python train.py --n_layer=12 --n_head=4 --n_kv_head=4 --d_mlp=4096 --rope_base=10000.0 --rope_fraction=0.5 --bias="all" --tie_embeddings=false --init_std_qkv=0.021 --beta2=0.98 --decay_shape="linear" --train_tokens=897300000
MLP neurons of a small language model. Each row is named by its layer, matrix (up: input weights) and neuron, and shows model dimensions 160-287. Each number is 128 + 24 x the weight over its row's rms, rounded and kept within 0 to 255. Numbers have three digits each.
After each neuron's rows, "fires after" lists the tokens most often just before its 100 highest values on Wikipedia text that the model never trained on.

L8.up1608:126104137118099142114184105100083085144142173116107116094125171111096128142135127099146151117165131172103120103142126140165118112133119123154133113140129124140142147142131112137099111121125106116130125127156144133109142152087143064144131105174112108110091161133170141136112082109169108102107166128119107099142149141160142169120162092141144158111130136164109124118172139108135096154147
fires after: "\n", "\n\n", " (", " ", "-"

L8.up2323:112116122079163106117126130105101132139147146107101125132130121150137171106146119139105101160108124112131139114125110115092130152117170075132133105073115178148109122133161098151101162145137099128145153142095093118113112112190110116076170112149159097094137119119137135180107116145095120157137190135150107139125110145126133140155161133151127105134074093124100122154115112142146192129089
fires after: " was", " were", " is", " |", " be"

L8.up3125:126128155124100122121116107119128146136120128141096159105133170109139137131113111135112100114133125127122111114165081162133095138128135152106119138094153148164092183141104083167102108121142123107104148137141115104121159140146151104113130106150125133116140165094125144087119152106212104110135180129137150150122125179143119112111126150144175133093122100118109166103130125156154131153080
fires after: ",", ".", " in"

L8.up3113:116139168129161157164156126117113107161135171162074126122134130118069126140113109120160119096111127153133135130087124178125102150148174158122130112088117106165133115153109125124147115147131135130102131123091159112128149104110160125174092102123078113184083192109121167106129148099199095127146140147123129145110141156105142113131125090122154148115089130127128168108086157087146125138105
fires after: ",", " New", " North"

L8.up3283:158146175083128132151167150142111116134092121127118156120104104129136076087120184120102125150143132120147104165128108152109145134093150109101145107075136158161103130147133136149132102145131111120160167151152122100138126099131127117111107128123157128139151128129124124163115146113115138102075127176127151136135130097139082110140146115148118153090116059107065119136095111152175109121095
fires after: " |", "|", " of", ":", " his"

L8.up940:117151126092110117162087111120124129115125110108087126156148117192111109140109151108149125107153149120110110150159094138144155118092126119170109146138145144171154147126126166113123150112124123109140129120116135164120121138081157101160122112160164106161094108124111112125084103120163160112148114125165135163113121107108077124116138134131132178107130108120097137148126089086153092165112
fires after: "."

L8.up2082:179128158101139156136150122042123088126144127172113175106171153140083090155123166107118123118108137124150148167094130149141131141093073111146116107122127098140131083172161103138173136137122087150143111131148114163138106121131154120134108130109076142164107132150120107112099135140124103108125151129115121086125166144107147091073150155115147141115123175145111112124149141152108129146160
fires after: " |", ",", "|", " TV"

L8.up1485:128128121099161131138157090123103157122130129150118133126138158157107121097096112124154126131143117140118107081137123132101135111123161139162134123121140151135122122154130130151116100167131115175130103142109136089132147141116102119110115109125122150095115153141130114117142152113122088122111104161125154160097125127165090055149133102178139142112115101116143116078127105137156160182100
fires after: ".", ","

L8.up3017:134109130111148135170149140102112143135149105114143141143153166104097115137148142122134176127139151118103184130120129150131104136128092071110153133151094091119152099097108134104138176112118135113169085174175133135138106132197171080134103084138112125130128104151165121114097112166116147107075167097166118104116181134119120153138121133129082123120150145137140119101135153165165139152154
fires after: " |", "=", " Length", " chart", "-"

L8.up2367:184146134128137126126125128154101138140124106159125123122122134160139148151161124114144127150094132144133141116096126104135121135120127156141125134139123092121180146132100162121114127110138125089128101118152136113124152133143108126182124099122080068123127144123094066147111141064140178102173139163121164116116132123155149176118163128097147137111108134122094127153120159135111127122126
fires after: ".", "ur", "r", " of", "umb", "ber"

L8.up3844:156137192114125127145151099105109146158145153143130161109099107144089144081112095111125111092087128149114165127094137110120135093114138112151110147108129132167102122108145102127139115124158093142125127137179152099110130114134150160135125123126146180098123124150121097095107170110097138066069165151139135099152134111133059128150091146121088108106076130111100140117081101128117161157121
fires after: ",", " (", " and", ":", " |", "-"

L8.up1967:141111160109118155133126140090103148141183117134121097105130156153106153124109152116070081129121114148119146122129150127117133132127132133149174162137132096134145109135128096092097154167119095133114132122125123136111167119117150135137123109193147129133087141125160092078124134159137128131140091130166130158112103106139125125151067137162139123105085087121106146122126148110097105152088
fires after: "-", " U", " Mac", "–"

L8.up1465:137174191132136143147158109116103130101135145144114177110112128099096116099106121133143111121096136129136128090110107118144103177152099116128138134142184107105062124123132135145162140132141152126105134176182135104150158123103076115106089109166123142100123129130130180161138161164120122105125098110152172160100100112094083129122097104115081130118112092097157112127145103128133144110158
fires after: ")", "|", "A", ".", " n", " a"

L8.up2224:139097136110126136162180124164122135101130143130153113137144108096128128112160095110135154133133143161127134135104186118159117138098150126123153179125179127157113127131112082162098092124131117104093104132140114145143113082092144145124182137179123117149106097120121158106122194084122135088142158125126130141164126102150093135085135135168139115169139159122094120143131117106118134138099
fires after: "–", "-", "19", " to", ","

L8.up669:143144164113113107150140146123097134143174067127108097152103154145112139168146142117084110145140107104120129103155136161132163190153108161114138132111130152094078127107111148154110111106131138133149108132169138128095119151159147161089114088137124139147114115115111126143153138154223102097131152136106133131134174133152150143122136145124066153096135109143155126143102130117157100114133
fires after: "–", " |", ";", " /", " Q"

L8.up2519:146134156139092120123110114156138125164150187098128102082123108150127135149131100093127126125148134113138114145138127146138097120097131147108130129110138138143110104152139107159135123164151128151123136135112126153148116104078155089102142135106130112148123171143153130114108145120108126139154110132111102109147139107103060155150121118121169112141150111132131139089129089141175166136139
fires after: ".", " sp", "ps", " |", "p", ":"

L8.up3880:144127121084138125163159118166114175149114117120131130106133105092099123136141096106131152115129146164107125161135150157124136121169135127110126125148137105128132120134134140131119133101128096127134118153129121096111120160120118144132114117121100144141140140125090173122126107090136131138120124050159135132155109111087143151127144138133141151118090137128153146159106141117130167161112
fires after: "-", "|", " first", "t", "st", "est"

L8.up2009:124109125163143148173151118101097124121128173129128118129120120104111122151111096110090097164127152140131132140109116154101137061107117135110107107106095079138147166142080116127122101157123069108142114142148136142148120157102115115146128129125129156113131128140171128116132117074079152101094109139123128070169166138133149145102094140134148131130121132179107155102151120119134105130136
fires after: " |", "-", " of", " Pal"

L8.up3987:098084096127146098109176127104102140141152126132130172153149139172117164190156130085116109124104144150133132116139119100113141118137180111144148162093113138113156154187134135137109129174132137139140160132124130127126147110175146057110118134152119121107130138118114146124082103133137112118134142138134137073183101147169126183110133176146142092146087105175112114109139091113128154173108
fires after: "|", " |", " No"

L8.up2296:112131163102102167130151110081102116090155109124104137130104131138136127117114144102126137195076174169143148079122130087152107141109161135134154145150147105141130125155137112115135129140136131148071128128184125124114146110106138111147113110120133121123142095110094144137086108138162111089160184109065119099104155156136145159111135076113126133106067141133087151123178138156107139133136
fires after: "|", "s", ",", " 14", "°", " 13"

L8.up304:156096139143108129170161129130122164141169117113105110115136126153123121180146109139152101127117117148085110108132114106121134139115140164105165142102122106141121118149096141070109126133119105123168086140162145125131138103123090162111073133149091119120155114153088117118127152079136125080127125071134165094132089106115177127116117120134114128086161125103145142126164117112160146112154
fires after: " the", "-", "th", " a", " other"

L8.up996:118188132120172144172111116099114103166108135158096121146133124104121129159113123088146109118116109119094101122116079174147112127156161128136090142121116132137154093146109162142121083129121129145134146139116122113135166114105148137127099098125103103101136123123148145114108186140122087093101164158133121111156129146131121140135131118086153127102105132147133154100094123156128162125126
fires after: ",", " in", " the", " to"

L8.up914:184133147161141132226155099119109121174149141140113149082128142158111108123091077156134124138150148138107111123165133124130126137097093152153129101180144124110144117074100086116066134119130108180155129144138136176133147175106162178139102123129101118146110117050158126155134198096109131139137108119161134123075151159103143129068132140153137149156158096137103121125123134139135114124133
fires after: "|", " |", "."

L8.up2168:142149163089142107114154127111103120145162163149126136113119131155098132121097118092151146124144093171102110118062130167099109116136172081155084148110172136155169096106134115143127075158117105136133133107181119122163087128119159128146124100108114136137087160166113114125089135155110091118122141157096086130083121108139148139133109109135109143092093094141084142111128130135129155156100
fires after: " in", ",", " (", "Ch", " In", " is"

L8.up80:157155132147098177146106167120124129109140151117132145079070127167095145103074145119140145107112117118146112133097107107150155094169119104136122096151174087178160160107106156112114128144153092091083147153127133137131140123144107115121091091065120127154115124146117155107084117136099107119160128127135167128141128145130139125117121072124099100115112117125096109152132135131112164158131
fires after: ",", "."

L8.up3202:131083112144102146123167101101106108131139186142121092174105083137134119130111125144122135121126086146117109135118142131129166126078129160119100171119122126152111163111094114142135148166144072092133151125120093113125121139082134149164139048150121120104090172113124139147122128113192121125088152137151133100157121134105109142114155167166083134100113123166110114086148140132121145126159
fires after: ".", "-"

L8.up2064:131136089120096109186176169125095105124103152118119149154146121085083101124158133108119140164123126134147136150094163137129126137121119150124152127059143116122137106110140114154116147123147133180160102115142125083127137162129140159109100116144151092121082101094167133134145164106136115118133103115154110107147182128122137097105118173174135131145103099085091141169112129136154098170131
fires after: "  ", " |", "|"

L8.up4064:148106119121123173180183146085091110163118152164128137167108116156157147134124136101146096147127143112137141138133112146114130139064096115129078111147147128164163148098134157122166154150131083126173132086165078125145151136090138121115100113100105167131160102142162138154125116178150103132124148177037117110124155156088129125122124165103132150107093120144130097083122138131140177111107
fires after: " |", "-", ";", " Mi", ",", "."

L8.up2217:150175125141153137111168158103115133134138106103119135109087115139125152169123108131174093094144185134120121144153142129124141164135122154129116105158140134171155162097122078126168121132143142113187081154144140111123152110107167154116131083161109137148161113197104092168147143150159113126113153153083153117143138075126136093110121135143086145101106127145109133136105139123114178113117
fires after: " the", "-", "–", " of", " a", " and"

L8.up2389:111119133104104134139147133132107094101150101127108078141154114126167086124125151116103121126096101124148118113106105139123138123098146090159119146149157112151130084081103115137171116192125096098114098140101117152112136147096186114102153111126113096134099139102133115133112132098143145099139159127093123141054166117164110135131104120125123124097112132158161131145106134141105129123095
fires after: "-", ";", "–", " |", "|", "\n"

L8.up818:197150167173120131103095125108125201109111091120120151098078084122088127095119076117102144110187153150129168174105129110131139128155113122186107135117159106170130130122130135129140169138123118137150140118118152105119127128059123123119137098116071148127099161161115140134101159081167095119184118135154135114110127114159110136177105095112127135102128100128082143155105101088133148130084
fires after: ",", ".", "-", "1"

L8.up2665:099152117126124134117142159132111128152133132122132113138110114130130117123149188111114140134086111142147134157119105150114119149144151164138111082120133126103154101143118158160115141132144129123139136081113108106153125125116086138159093141142109122103099165191148107126105142092105148137138100139085159123094113111127139122136099128130114167123149128130124121141131139123138092135115
fires after: " G", "g", " Sh", " art", " ind"

L8.up189:204111111173094111149096146117104156148118145113135095100140101146133111148109085114117102115182160123128112126159136103112134117118219096087077141106166128136148154124131136134096055170144162081117137130151116150176123122064091132097129120153114156099140145188132096059138122092113122167144120110136114112150127127102136185121111075149111148092129166165064178104139117129117112098167
fires after: " |", "s", " of", " 7", " 1", " 0"